From a checkpoint of a small transformer trained on Wikipedia.
Size: 8 layers, width 640, MLP 1280 tanh GELU, vocabulary 50257, 91.3M parameters.
Architecture: LayerNorm before each block, learned positions, biases, untied embeddings.
Training: a variant of Adam for these matrices, 522M tokens, 11173 steps.
MLP neurons of a small language model. Each row is named by its layer, matrix (down: output weights) and neuron, and shows model dimensions 144-239. Each number is 50 + 15 x the weight over its row's rms, rounded and kept within 0 to 99.
After each neuron's rows, "fires before" lists the tokens most often just after its 100 highest values on Wikipedia text that the model never trained on. A number after a token or word is its count.

L4.down486:53 46 45 58 62 71 66 59 47 39 51 42 38 23 59 61 27 73 73 53 65 69 52 49 75 52 54 78 31 66 27 33 59 61 52 44 49 60 50 34 65 19 50 47 41 43 34 40 29 45 18 56 48 33 75 36 15 55 41 42 54 65 52 70 50 46 85 27 64 68 62 66 42 46 51 43 54 49 81 46 46 95 41 41 39 43 26 29 41 51 73 57 39 47 63 42
fires before: "0" 12, "7" 11, "5" 10, "9" 9, "8" 6, "4" 6

L4.down985:47 31 53 47 51 91 52 40 41 39 71 37 58 62 41 44 22 70 60 66 58 81 43 36 53 53 32 36 13 41 55 40 45 39 46 51 52 46 39 57 73 54 58 45 36 44 61 71 62 57 81 60 41 35 44 70 43 32 61 56 59 71 16 80 46 66 80 54 48 55 16 42 57 42 64 62 53 42 30 63 39 38 47 60 73 48 49 62 23 56 50 51 58 51 29 27
fires before: " " 63

L4.down1061:29 47 31 58 30 45 49 49 45 36 59 38 64 38 37 67 70 37 66 27 38 49 51 43 52 50 63 37 77 33 46 41 42 55 43 59 40 61 39 37 54 57 25 43 48 48 55 63 26 52 70 45 46 77 89 55 28 59 37 39 56 61 75 33 56 35 50 21 44 42 15 64 48 44 36 61 49 66 53 60 43 68 63 52 41 45 58 40 42 64 45 50 19 43 49 65
fires before: " " 52, " |" 10, "." 7

L4.down205:34 52 42 42 45 20 39 56 51 50 63 85 41 23 24 41 33 60 43 42 50 61 70 73 49 48 52 45 35 37 51 57 56 54 46 25 28 51 42 67 57 68 63 66 37 48 48 84 56 60 46 50 29 58 42 32 44 32 52 29 41 58 21 59 16 29 39 61 65 62 39 38 51 54 50 43 35 48 45 55 42 72 60 63 62 64 46 50 48 80 49 61 63 46 79 37
fires before: " |" 47, ";" 21, "." 7, ")\n" 5, ")" 4, " |\n" 4

L4.down782:52 66 15 57 48 49 41 56 28 24 67 61 59 53 38 68 44 52 54 55 45 46 79 26 46 50 32 51 64 26 46 56 42 37 45 70 48 83 44 66 48 71 12 44 44 58 53 48 45 58 84 45 61 43 57 37 60 50 84 45 42 38 81 66 63 39 49 40 74 52 46 37 64 55 47 44 74 63 34 53 48 90 69 42 22 48 45 62 34 50 30 41 42 68 48 70
fires before: " |" 36, "5" 11, "8" 5, "." 5, "6" 4

L4.down240:33 24 45 56 30 62 65 56 34 46 82 62 70 32 53 29 50 51 36 51 48 30 64 53 50 75 59 48 42 55 48 30 82 26 62 38 57 25 59 56 48 41 37 80 22 32 85 49 47 56 50 29 62 45 67 48 65 48 68 52 29 59 30 47 47 44 42 51 58 51 62 52 44 40 61 29 40 29 46 52 54 20 22 44 50 56 36 80 64 54 45 47 56 58 68 06
fires before: " —" 35, " |" 30, " |\n" 11, " " 8, "%" 5

L4.down842:46 52 55 52 73 69 72 55 59 67 64 58 57 42 47 41 60 41 61 55 55 52 35 83 42 32 56 92 61 26 27 52 47 46 58 32 28 46 65 13 57 63 74 45 63 39 61 43 63 38 42 61 55 71 35 50 49 64 38 57 39 42 59 39 10 33 35 58 42 64 50 53 51 46 56 52 51 43 25 56 47 59 65 40 39 29 50 52 70 81 52 56 49 54 36 50
fires before: " " 56, " |" 13, "0" 6, " —;" 4

L4.down267:27 34 42 71 44 49 63 51 39 49 41 54 52 42 10 45 69 46 63 57 77 45 45 54 50 21 35 46 48 44 28 58 28 51 44 50 38 33 66 17 54 57 62 39 41 31 60 77 43 32 37 56 69 71 51 48 68 74 33 59 38 59 66 56 60 48 11 50 58 57 26 35 65 37 41 66 53 48 37 40 50 53 22 39 50 31 47 52 59 58 48 57 60 36 73 36
fires before: "|" 58, " |" 12, "0" 5, " |\n" 5, " " 4

L4.down855:65 45 51 54 47 41 28 46 49 51 56 39 37 43 33 50 33 47 66 53 61 47 43 05 62 36 50 87 26 47 31 70 21 78 65 66 62 16 45 18 31 56 39 46 42 53 48 41 40 37 47 64 33 31 47 59 62 54 44 60 48 54 51 46 65 39 42 43 74 54 91 53 29 48 59 44 53 35 38 47 57 66 55 21 35 49 70 65 33 70 49 31 55 62 42 63
fires before: "0" 13, "6" 9, "2" 8, "7" 8, "4" 7, "3" 7

L4.down243:63 75 38 55 59 63 59 70 34 52 36 51 70 51 29 43 62 42 46 57 59 33 59 55 38 25 54 51 41 51 35 60 46 62 48 25 51 41 90 29 45 74 63 49 51 53 47 65 43 25 57 65 56 41 27 30 48 82 58 49 39 52 73 29 54 64 25 63 38 47 40 38 58 74 25 57 57 39 66 66 51 75 30 57 48 46 53 41 53 42 40 76 52 62 25 72
fires before: " |" 40, " " 16, "." 12, ";" 4

L4.down882:21 53 21 40 75 49 47 56 51 66 50 56 64 45 55 52 70 58 50 43 46 65 63 57 52 30 51 53 30 25 28 29 54 52 47 26 52 47 64 00 39 67 57 63 42 38 61 29 40 53 41 55 37 66 57 49 54 50 46 43 15 56 56 55 32 59 76 53 23 37 40 54 53 47 50 54 50 30 54 78 50 20 42 32 21 43 68 65 74 55 37 63 57 75 50 51
fires before: " " 53, ";" 8, " |\n" 7, " |" 6, " +" 4

L4.down1043:43 38 42 58 60 63 58 61 55 66 18 53 51 28 31 49 33 60 43 42 52 62 56 48 76 36 44 48 47 43 38 36 57 64 63 43 52 63 40 29 22 82 57 49 47 55 43 82 42 60 52 30 84 70 55 29 42 85 61 29 32 49 61 43 38 58 29 58 48 63 45 43 54 69 45 46 67 78 23 82 49 43 55 53 41 69 46 44 78 50 55 48 29 42 44 74
fires before: " |" 64, ";" 8, " " 7, "." 7, "–" 4

L4.down170:42 53 33 58 59 46 51 57 36 53 48 49 89 40 38 42 60 46 41 55 66 42 74 59 50 28 44 54 51 62 68 57 53 45 44 33 22 65 68 29 55 63 34 64 66 40 43 52 25 34 73 40 54 29 40 22 67 48 39 64 44 51 75 38 53 84 76 58 50 46 33 67 59 85 51 43 78 41 56 52 55 91 62 80 44 74 63 41 57 25 35 56 38 92 35 73
fires before: " |" 37, ";" 19, " " 14, " |\n" 4, "|" 4

L4.down207:12 58 40 58 49 55 57 57 30 24 82 65 46 27 61 56 43 67 45 28 60 69 49 34 55 56 25 43 56 34 54 62 33 51 68 73 38 37 05 61 71 33 42 47 38 43 60 53 42 74 84 58 55 54 45 81 37 66 58 80 55 42 80 62 29 41 53 74 59 19 31 28 59 50 54 38 59 55 59 55 35 57 31 32 28 34 63 55 00 40 43 58 45 52 61 54
fires before: " " 31, " |" 25, "." 10, "\n" 6

L4.down344:57 29 67 59 55 44 47 51 49 12 57 75 62 41 69 42 49 41 43 78 47 49 53 39 57 38 67 46 38 28 52 52 76 36 64 69 39 33 72 21 43 38 55 45 40 59 65 42 43 58 53 40 60 18 44 44 33 48 42 60 45 31 43 52 52 59 44 35 44 43 37 45 54 67 63 33 36 21 65 44 49 62 26 72 53 37 57 56 54 36 28 56 52 40 66 37
fires before: " |" 20, " |\n" 15, "." 14, "–" 11

L4.down844:41 60 49 55 52 90 38 41 44 60 88 69 46 53 55 41 53 29 34 74 42 56 17 55 44 32 55 72 07 57 39 39 59 33 70 39 31 39 50 40 32 65 52 54 40 62 99 37 44 69 40 66 67 50 57 41 48 38 51 65 16 59 43 45 38 41 42 44 34 40 58 39 39 53 65 45 54 36 69 41 52 26 41 51 44 33 78 79 53 46 42 44 66 29 56 38
fires before: " " 30, " —" 19, " |\n" 5, " |" 4

L4.down1049:63 42 14 38 29 68 75 20 65 28 52 52 66 31 40 65 54 58 70 42 53 58 59 51 65 29 45 37 39 67 59 38 34 54 28 54 56 56 61 52 67 72 48 53 37 48 46 49 48 55 63 49 74 41 60 50 60 42 82 64 63 37 32 43 30 44 72 55 41 68 56 58 61 30 47 65 74 75 39 51 63 36 42 42 46 63 78 40 42 52 58 76 40 35 14 38
fires before: " |" 46, ";" 13, " |\n" 13, "." 7

L4.down1:57 66 38 44 32 49 58 33 52 82 21 58 45 89 42 41 30 47 59 27 40 42 40 58 68 41 69 50 64 47 39 44 43 44 15 50 54 47 71 39 22 47 51 46 61 37 54 37 25 36 32 36 47 32 37 61 57 53 61 76 64 54 41 28 27 46 83 70 55 56 59 42 52 52 56 76 56 66 31 23 36 56 59 49 41 80 51 13 31 44 71 52 66 64 49 46
fires before: " |" 45, "0" 11, " " 5, " \"" 4

L4.down8:34 38 34 47 43 80 46 52 45 60 95 57 53 39 55 38 52 50 55 47 69 51 57 73 44 52 53 66 27 30 39 44 71 48 75 43 50 37 63 36 59 62 37 59 19 40 62 40 51 55 43 55 68 56 57 37 65 53 57 40 07 73 20 44 37 25 48 53 47 64 61 42 34 44 56 43 41 23 54 69 56 13 27 28 42 43 63 75 48 64 56 47 78 48 59 17
fires before: " " 47, " —" 35

L4.down1262:61 81 44 51 23 52 26 39 36 46 76 50 42 74 45 40 38 37 43 48 56 44 35 48 49 46 46 58 44 45 54 24 59 43 47 50 40 64 45 37 53 56 43 48 49 50 56 67 42 31 41 53 71 49 21 53 51 69 77 50 57 39 50 56 51 52 47 44 47 40 58 33 53 74 35 56 69 45 46 43 26 60 43 45 41 45 59 60 46 30 34 54 58 05 53 61
fires before: " |" 23, "|" 9, "\n" 8, ":" 7, " |\n" 4, " " 4

L4.down48:28 50 32 58 35 48 71 37 32 48 50 84 61 52 48 36 65 68 42 51 53 67 83 62 25 43 43 19 35 37 37 33 57 64 26 61 62 57 36 48 56 27 33 28 28 28 65 72 72 50 70 15 58 41 67 39 44 28 32 46 43 35 49 50 44 57 42 60 55 56 32 47 67 53 52 49 40 52 52 58 51 52 49 43 59 44 57 73 58 47 73 11 45 54 73 47
fires before: " " 52, " |" 15, " —" 10, " |\n" 8

L4.down879:54 68 53 62 45 51 73 71 33 64 47 28 80 59 55 38 59 49 40 45 30 58 42 52 42 47 52 56 29 51 39 31 42 47 42 09 48 51 70 26 63 53 46 09 51 44 36 67 61 80 74 47 49 31 30 25 37 36 48 39 40 44 66 37 51 41 22 38 24 51 31 55 48 42 29 33 45 27 51 76 37 67 43 98 45 41 43 38 71 36 64 45 69 61 56 43
fires before: " " 26, " |" 18, " —" 18, " |\n" 8

L4.down908:42 54 37 41 26 82 53 40 72 76 48 43 42 46 61 41 21 59 69 57 56 56 63 65 65 36 66 27 68 63 54 46 50 42 49 52 66 54 43 40 29 44 31 57 45 49 61 36 49 72 77 34 59 59 61 60 51 67 62 66 62 68 77 59 16 66 85 55 58 45 58 64 57 42 57 62 56 48 33 59 67 35 66 63 39 64 48 21 65 59 32 49 39 53 40 44
fires before: " " 52, " |" 12

L4.down99:56 62 50 53 37 66 38 58 36 46 79 47 73 34 45 33 65 49 58 53 68 56 78 54 38 48 58 59 13 47 36 44 53 62 57 40 39 53 55 46 21 40 52 71 32 37 63 29 53 67 33 20 61 39 72 43 61 43 62 63 00 65 63 48 73 36 31 67 48 53 72 31 50 43 42 47 35 28 54 55 57 28 28 18 39 25 53 80 71 42 54 30 61 42 70 29
fires before: " —" 34, " " 28, "." 7, " −" 6, " |" 5

L4.down693:54 43 16 17 12 45 63 47 63 62 35 43 50 45 50 62 52 90 37 58 38 60 67 59 67 27 68 55 36 78 12 34 26 49 33 62 73 57 49 43 33 79 62 39 42 44 77 38 65 59 46 37 28 56 77 61 68 53 59 83 56 56 65 48 36 57 68 57 67 44 60 43 66 52 36 61 53 41 41 26 69 73 48 39 34 42 50 58 57 41 70 63 63 65 47 46
fires before: " |" 41, " |\n" 13, " " 8

L4.down830:22 55 48 51 35 44 32 48 64 12 59 64 23 54 07 52 30 60 38 48 55 45 44 34 77 58 54 41 53 44 46 65 43 36 59 63 47 54 55 57 53 25 56 60 25 60 63 57 61 36 63 32 75 55 55 54 53 43 54 76 62 40 83 60 67 51 46 36 82 29 35 80 59 22 26 48 59 86 37 32 66 64 32 55 52 87 47 31 25 57 49 85 32 46 44 39
fires before: " |" 54, " |\n" 15, "–" 4

L4.down578:55 64 46 61 58 45 62 72 49 74 36 48 55 31 51 41 27 56 53 56 47 37 49 62 44 39 20 44 34 36 55 64 42 49 49 60 28 43 34 64 41 34 30 55 25 51 52 74 80 56 36 76 30 33 49 50 67 54 51 47 36 83 42 60 65 39 32 65 80 46 39 29 28 59 85 56 51 47 55 66 53 37 29 43 54 64 27 33 28 39 51 69 36 40 28 23
fires before: " |" 50, "." 18, " |\n" 9, ";" 7

L4.down1230:36 55 23 44 62 49 74 54 60 73 63 62 59 48 66 46 64 67 41 56 40 68 30 57 37 37 55 59 61 29 36 51 54 53 60 31 31 50 65 00 33 75 62 58 36 50 67 36 27 54 23 45 64 39 48 36 57 60 57 52 18 59 42 40 34 44 55 61 28 41 50 33 52 49 51 63 52 36 48 73 48 14 46 39 51 31 69 59 78 74 52 61 82 51 60 49
fires before: " " 34, " |" 19, "0" 13, " |\n" 9, "4" 6, "2" 4

L4.down632:53 68 49 66 49 68 29 52 50 55 63 68 43 84 22 51 09 59 40 45 43 47 33 67 51 52 59 70 50 70 31 61 53 33 56 42 08 60 58 43 80 46 57 30 54 55 59 44 56 41 59 54 44 46 68 58 27 49 35 46 53 50 41 83 40 60 64 48 68 51 57 40 45 48 47 30 35 37 49 55 50 66 32 46 41 45 60 36 27 60 44 52 66 56 51 38
fires before: " |" 48, " " 13, "–" 7, "," 4

L4.down963:55 52 37 58 22 24 57 56 72 50 35 48 62 57 51 53 49 56 58 32 51 68 28 73 56 46 54 56 62 56 10 68 64 70 36 46 47 30 61 49 33 38 46 59 37 68 46 52 28 21 59 26 63 41 59 43 54 87 49 23 29 74 52 51 47 49 43 32 78 59 29 68 24 48 73 55 44 55 42 65 77 29 49 25 57 31 52 62 42 47 32 48 39 53 44 40
fires before: " |" 49, " |\n" 8, "–" 8, "%" 6, " (" 5, "1" 4

L4.down1264:25 43 34 51 46 68 44 54 49 66 83 62 55 37 45 32 75 51 52 48 52 53 63 50 46 57 60 85 26 35 22 30 64 43 72 36 54 42 59 31 38 47 47 58 32 41 53 38 45 60 29 49 63 49 68 29 71 38 57 50 16 58 40 54 46 26 53 52 55 73 59 48 21 39 52 36 39 25 61 72 61 06 34 36 47 36 58 61 67 45 61 39 69 51 72 31
fires before: " " 40, " —" 30

L4.down538:31 55 44 48 52 56 26 44 46 87 56 54 58 23 73 54 66 52 59 54 62 25 54 70 42 32 59 69 47 36 18 52 62 53 54 37 28 52 68 47 36 47 47 65 32 57 64 44 44 59 48 42 69 33 44 30 62 47 48 31 30 38 31 37 34 55 47 48 51 51 61 27 28 85 47 35 53 48 43 60 52 39 60 45 45 21 45 33 78 85 59 71 34 68 41 92
fires before: " |" 43, " |\n" 13, " " 6, "0" 4

L4.down106:42 35 74 62 67 61 71 27 41 38 56 45 55 56 45 40 34 52 55 68 49 46 53 49 49 50 35 59 42 63 34 52 83 56 73 42 41 43 51 65 53 59 64 57 33 43 57 37 44 55 51 75 44 58 58 45 74 59 49 56 66 66 57 71 14 54 61 54 34 82 74 58 71 52 58 65 46 42 26 59 49 30 40 69 55 35 42 80 52 63 26 51 53 38 38 45
fires before: " |" 31, "2" 16, " " 6, "6" 5

L4.down643:58 59 60 52 64 41 57 88 41 83 44 47 48 47 27 33 55 47 33 49 41 35 53 77 41 68 67 50 77 32 40 43 42 64 67 59 33 46 56 43 61 55 67 43 44 64 40 45 64 33 59 47 66 25 39 21 18 57 41 52 51 52 87 58 70 34 46 34 56 55 48 77 43 42 25 63 62 47 63 67 57 64 77 70 29 55 34 55 50 44 40 58 38 33 50 32
fires before: "0" 36, "1" 8, " " 7, " |" 7, "2" 5, "4" 4

L4.down996:56 56 53 74 42 51 53 68 42 20 87 54 79 57 61 42 42 39 48 77 45 41 37 59 48 58 64 55 30 50 36 44 74 38 60 43 29 29 64 35 49 28 50 55 32 46 77 52 39 49 38 59 67 46 42 51 54 26 41 48 51 59 42 41 50 35 36 51 41 47 52 22 58 52 55 20 55 48 57 59 48 22 30 47 58 35 51 68 58 41 41 50 52 38 63 23
fires before: " |" 40, " —" 29, " |\n" 16, " " 5

L4.down649:47 23 69 57 46 23 47 39 46 65 24 70 54 53 19 46 30 44 58 39 46 61 53 55 59 46 57 24 72 65 63 49 57 54 56 67 35 60 50 56 45 99 52 56 56 44 34 58 42 42 67 33 30 41 38 31 45 38 59 43 74 40 50 60 44 43 74 55 44 55 44 43 31 48 49 38 50 42 49 63 22 58 75 63 52 61 45 70 65 74 47 32 69 57 61 49
fires before: " |" 33, ";" 19, " |\n" 15, "." 11, "0" 6

L4.down898:54 72 36 41 44 62 32 60 47 36 32 56 59 37 58 26 53 55 46 42 78 46 59 65 50 54 52 53 52 54 26 30 20 46 39 65 44 38 63 64 48 58 24 41 48 36 36 74 58 61 18 54 39 30 80 43 38 70 62 78 53 33 77 61 21 61 31 57 63 73 39 70 68 51 61 62 28 16 35 35 37 58 40 55 23 38 70 55 49 13 52 54 42 53 37 84
fires before: "," 29, "." 16, " |" 14, ";" 7, " " 5

L4.down1127:44 62 44 56 36 41 25 54 26 53 48 34 55 17 50 53 51 25 36 74 57 44 35 45 69 63 42 63 47 45 62 49 44 67 71 36 24 48 49 58 34 49 68 52 40 67 50 60 53 62 39 45 53 62 68 54 51 49 43 37 46 48 51 53 73 58 40 49 67 58 55 62 24 65 51 05 46 50 62 50 22 60 44 40 43 53 33 62 53 46 51 56 51 57 89 56
fires before: " |" 31, "." 16, "–" 12, " |\n" 10, ";" 6, "%" 5

L4.down1013:23 37 19 46 62 29 65 35 50 80 56 56 58 40 60 77 52 75 52 51 50 52 48 50 57 11 98 62 80 37 35 56 53 49 63 45 34 44 68 00 27 99 49 46 49 55 57 27 40 40 35 49 47 64 40 36 35 58 57 29 48 53 43 53 12 46 43 54 55 40 54 49 40 51 42 61 71 50 33 59 47 44 55 45 45 46 66 54 75 70 34 73 81 72 48 54
fires before: " " 37, "0" 23, "4" 8, "1" 6

L4.down274:40 39 45 63 64 49 57 41 30 29 51 44 69 39 67 51 72 19 49 49 43 56 62 36 50 53 58 22 58 39 59 57 38 72 64 32 44 37 26 44 36 67 44 62 42 38 39 57 53 43 53 69 35 63 51 49 47 35 43 55 64 46 43 37 40 44 45 50 60 46 56 29 56 52 45 49 38 33 60 57 29 59 50 47 72 50 56 43 33 39 36 37 42 53 95 45
fires before: " " 64

L4.down637:38 41 47 69 20 61 49 33 59 41 33 54 76 48 69 58 55 55 55 50 62 49 71 68 37 29 71 75 58 45 48 26 57 29 44 49 38 61 67 34 63 33 50 80 42 47 47 65 30 57 52 50 49 29 49 70 60 54 79 36 34 47 48 43 43 50 50 41 46 54 39 45 55 43 51 44 44 33 42 52 50 52 30 42 59 46 43 69 72 55 50 50 43 52 59 36
fires before: " |" 24, "|" 12, ";" 11, " |\n" 8, ")" 6, "%" 6

L4.down816:68 35 58 71 57 37 55 59 24 33 36 39 70 62 37 64 63 41 50 77 67 29 64 28 49 54 80 43 46 44 71 64 76 62 61 58 63 45 56 64 44 36 39 51 41 54 43 60 46 50 63 60 33 20 44 52 44 67 25 30 67 63 43 41 70 46 05 39 54 49 49 51 82 66 49 43 82 30 59 24 45 35 31 57 35 36 43 56 17 64 27 63 45 51 45 51
fires before: " |" 33, " |\n" 18, "–" 17, " —" 6, "1" 4, "8" 4

L4.down1135:56 47 46 53 60 60 63 31 56 39 24 46 78 71 73 53 56 66 58 51 19 63 44 61 65 44 47 27 37 34 38 38 51 53 46 40 55 46 48 49 46 49 51 68 41 55 36 83 54 22 43 63 05 83 67 29 58 34 45 47 58 62 44 59 30 48 50 25 53 50 36 41 43 55 45 60 50 37 24 34 56 63 30 36 59 42 39 59 36 41 58 71 48 63 27 66
fires before: " " 55, " in" 4, " |" 4

L4.down316:64 59 61 53 53 48 67 45 42 43 50 17 65 25 46 29 66 34 30 64 69 26 57 38 23 36 43 48 32 53 56 42 74 86 51 15 54 60 33 45 55 49 67 49 45 40 51 39 68 40 48 70 23 35 41 75 21 46 43 51 66 57 42 62 42 58 34 31 62 62 46 59 53 60 77 52 53 62 26 50 40 30 18 71 58 51 52 57 39 85 56 47 41 48 68 52
fires before: " |" 38, " —" 16, " |\n" 10, " " 5

L4.down355:66 22 40 36 42 46 59 40 47 66 44 44 50 31 64 73 56 64 50 31 46 68 42 59 36 35 61 75 67 39 36 49 53 39 58 53 45 62 87 34 52 68 46 68 44 48 44 78 35 42 54 56 28 67 40 67 32 75 59 32 34 60 57 45 35 45 73 60 81 53 63 63 36 44 40 44 24 63 37 64 54 71 42 35 55 49 49 50 70 74 51 75 39 57 51 25
fires before: " |" 63, " |\n" 12, ";" 6, "%" 5

L4.down1210:64 77 51 60 59 60 16 44 41 25 17 44 41 77 27 26 55 50 40 39 55 48 56 45 28 51 30 51 76 65 46 50 49 51 67 63 64 56 35 51 78 51 26 46 50 34 33 38 55 43 45 47 49 56 49 42 64 60 41 66 60 03 62 25 41 50 73 53 59 64 61 36 25 53 68 53 26 73 75 43 57 85 43 74 43 27 74 28 51 54 61 24 50 62 43 60
fires before: " |" 24, ";" 15, " |\n" 7, "." 4, "0" 4

L4.down1125:22 28 36 61 31 73 57 37 42 64 49 59 56 45 55 50 72 36 60 59 63 74 45 70 62 57 26 83 37 71 37 39 45 39 49 53 29 37 60 23 24 42 44 68 20 45 86 52 32 40 60 37 67 51 39 45 43 47 67 52 35 59 50 60 48 69 57 50 31 48 44 34 39 41 52 58 35 42 45 50 63 41 30 38 46 26 73 46 46 38 50 77 38 41 62 10
fires before: " |" 28, " |\n" 22, " —" 17, "." 5, " " 5, "–" 4

L4.down535:47 61 46 59 95 35 50 60 59 92 51 73 44 45 44 40 31 45 58 54 46 22 37 70 43 25 57 48 48 26 35 55 64 66 62 42 33 49 66 00 53 79 53 52 47 43 60 53 60 45 32 56 48 59 38 43 42 67 51 42 40 38 41 41 16 27 24 65 44 47 65 29 43 47 50 44 60 33 46 80 45 36 65 50 48 32 69 62 55 62 42 54 99 48 51 58
fires before: " " 37, " |" 32, ";" 8, "0" 5

L4.down380:38 51 54 52 24 64 70 32 53 45 58 51 18 15 71 45 69 73 48 40 33 62 59 53 62 53 51 99 25 78 26 50 50 19 46 62 39 69 32 37 70 65 71 55 43 64 61 56 27 55 63 53 72 65 49 61 81 36 77 26 27 54 40 46 47 51 51 45 55 67 17 54 38 46 39 49 73 00 18 53 48 58 34 68 47 51 59 42 79 56 49 51 39 43 80 49
fires before: " " 36, " |" 13, " Team" 6, "1" 4, " Pld" 4

L4.down259:39 28 20 68 23 54 43 40 44 42 66 58 75 54 74 24 39 59 48 49 44 44 66 46 60 70 52 43 59 64 43 39 57 54 56 47 57 62 66 61 24 43 25 72 23 33 61 50 46 46 37 21 77 53 72 49 62 72 28 62 39 59 47 42 41 33 51 47 73 61 23 35 51 58 44 42 33 46 67 51 58 59 13 43 30 52 42 62 66 50 60 65 46 32 36 21
fires before: " |" 47, ";" 13, " " 12, " |\n" 10, " —" 7, "00" 5

L4.down519:22 44 42 50 44 82 68 56 54 58 71 63 43 43 45 30 84 42 62 56 45 56 80 56 42 52 62 71 26 22 20 54 50 42 65 59 41 33 60 36 44 57 61 44 28 36 53 48 57 43 37 44 63 62 52 45 52 47 49 45 28 66 40 41 35 44 50 41 54 77 55 26 42 42 45 50 49 43 47 48 51 28 37 46 52 23 63 62 47 52 44 36 57 43 43 25
fires before: " " 54, " —" 12

L4.down340:41 50 57 69 40 52 72 64 79 46 48 34 60 47 34 45 81 45 53 52 51 37 49 51 47 52 70 48 24 26 26 57 56 53 62 30 28 40 50 31 42 44 52 62 35 64 45 25 32 48 53 71 57 59 38 44 53 62 50 36 37 58 55 56 30 39 37 29 56 37 35 43 46 69 37 41 74 47 29 66 57 51 16 63 66 41 72 47 43 59 16 51 34 38 57 49
fires before: " " 59, "0" 12, " |\n" 4

L4.down418:30 55 36 46 35 58 62 51 25 55 24 64 35 55 32 33 56 50 47 46 67 63 28 69 57 54 41 68 64 58 53 18 67 56 51 78 59 34 69 36 39 43 41 59 11 45 53 64 57 49 78 40 71 28 56 58 35 28 62 54 27 38 70 60 51 57 48 46 89 78 58 47 43 41 45 61 33 96 49 30 59 73 46 64 24 49 58 49 36 76 56 47 77 65 28 25
fires before: " |" 41, ";" 20, " |\n" 18, "." 6, "–" 5, "th" 4

L4.down593:43 37 42 86 08 59 33 72 41 19 61 50 66 61 40 39 43 33 63 65 56 47 57 60 70 49 50 52 64 51 72 30 68 53 42 70 23 54 44 35 63 25 35 60 62 50 55 69 28 57 41 44 64 27 38 52 29 59 58 51 52 48 88 39 65 56 22 56 58 53 52 44 62 52 55 49 57 50 62 39 47 66 34 56 23 26 41 55 08 39 34 55 36 63 24 13
fires before: "|" 53, " |" 15, " |\n" 11, ";" 6, "." 4

L4.down1037:39 33 57 51 59 69 36 50 42 42 89 76 53 46 60 46 44 46 45 53 58 68 41 61 64 38 62 75 25 54 39 40 75 42 69 31 45 45 75 19 40 54 37 67 29 47 71 31 42 55 36 45 56 38 67 44 69 49 61 51 23 70 41 52 36 24 58 59 61 62 85 39 42 48 62 35 56 28 55 61 60 15 22 40 35 31 63 63 45 61 42 50 74 57 57 46
fires before: " —" 41, " |" 18, " " 15, " |\n" 10

L4.down100:54 47 41 66 51 78 39 50 37 45 76 53 62 45 48 32 55 53 49 34 56 47 60 64 40 70 40 51 48 83 43 46 70 50 52 40 58 61 74 42 14 45 22 77 25 40 53 56 59 58 24 46 80 61 65 55 61 70 37 47 15 51 58 43 74 27 51 56 53 77 51 32 36 60 47 40 38 43 61 47 57 26 24 40 44 58 45 60 72 43 64 52 49 33 49 35
fires before: " |" 31, ";" 17, " " 10, "–" 8, " |\n" 7

L4.down841:46 58 53 40 60 53 54 35 42 34 77 51 22 35 78 68 70 54 51 49 53 57 52 43 37 62 51 77 54 45 62 23 65 43 73 63 29 75 69 47 41 26 36 75 64 50 43 43 18 30 54 27 37 31 65 44 71 47 62 41 13 35 39 65 51 31 34 53 25 55 33 52 69 62 54 45 19 52 35 68 67 48 41 64 36 33 44 38 52 66 49 58 33 51 56 44
fires before: " |" 29, " |\n" 23, " put" 6, " (" 5, ":" 5, " film" 4

L4.down388:47 73 52 50 18 25 41 67 61 65 45 46 26 45 58 41 53 49 48 46 63 55 29 75 51 46 76 74 53 57 50 59 47 61 47 78 19 37 45 21 61 50 61 38 63 57 67 71 75 36 45 38 56 47 23 43 35 32 75 41 58 57 34 46 39 54 70 40 71 67 34 44 44 19 51 54 73 41 50 36 53 49 61 61 57 67 51 48 48 69 46 40 56 45 41 34
fires before: " |" 34, " |\n" 21, " Sport" 5, " (" 4, "," 4

L4.down342:66 53 41 39 41 51 45 53 45 43 60 38 59 49 24 59 38 41 42 80 43 45 27 18 49 53 34 49 65 38 43 86 52 51 59 58 57 31 61 55 38 37 43 53 32 57 30 34 55 33 61 34 33 39 39 47 28 36 40 51 65 34 25 60 36 39 42 38 63 52 70 58 62 38 58 33 47 53 51 41 62 62 38 31 38 35 67 58 44 56 58 48 51 65 50 46
fires before: "2" 13, "0" 11, "4" 10, "7" 8, "1" 8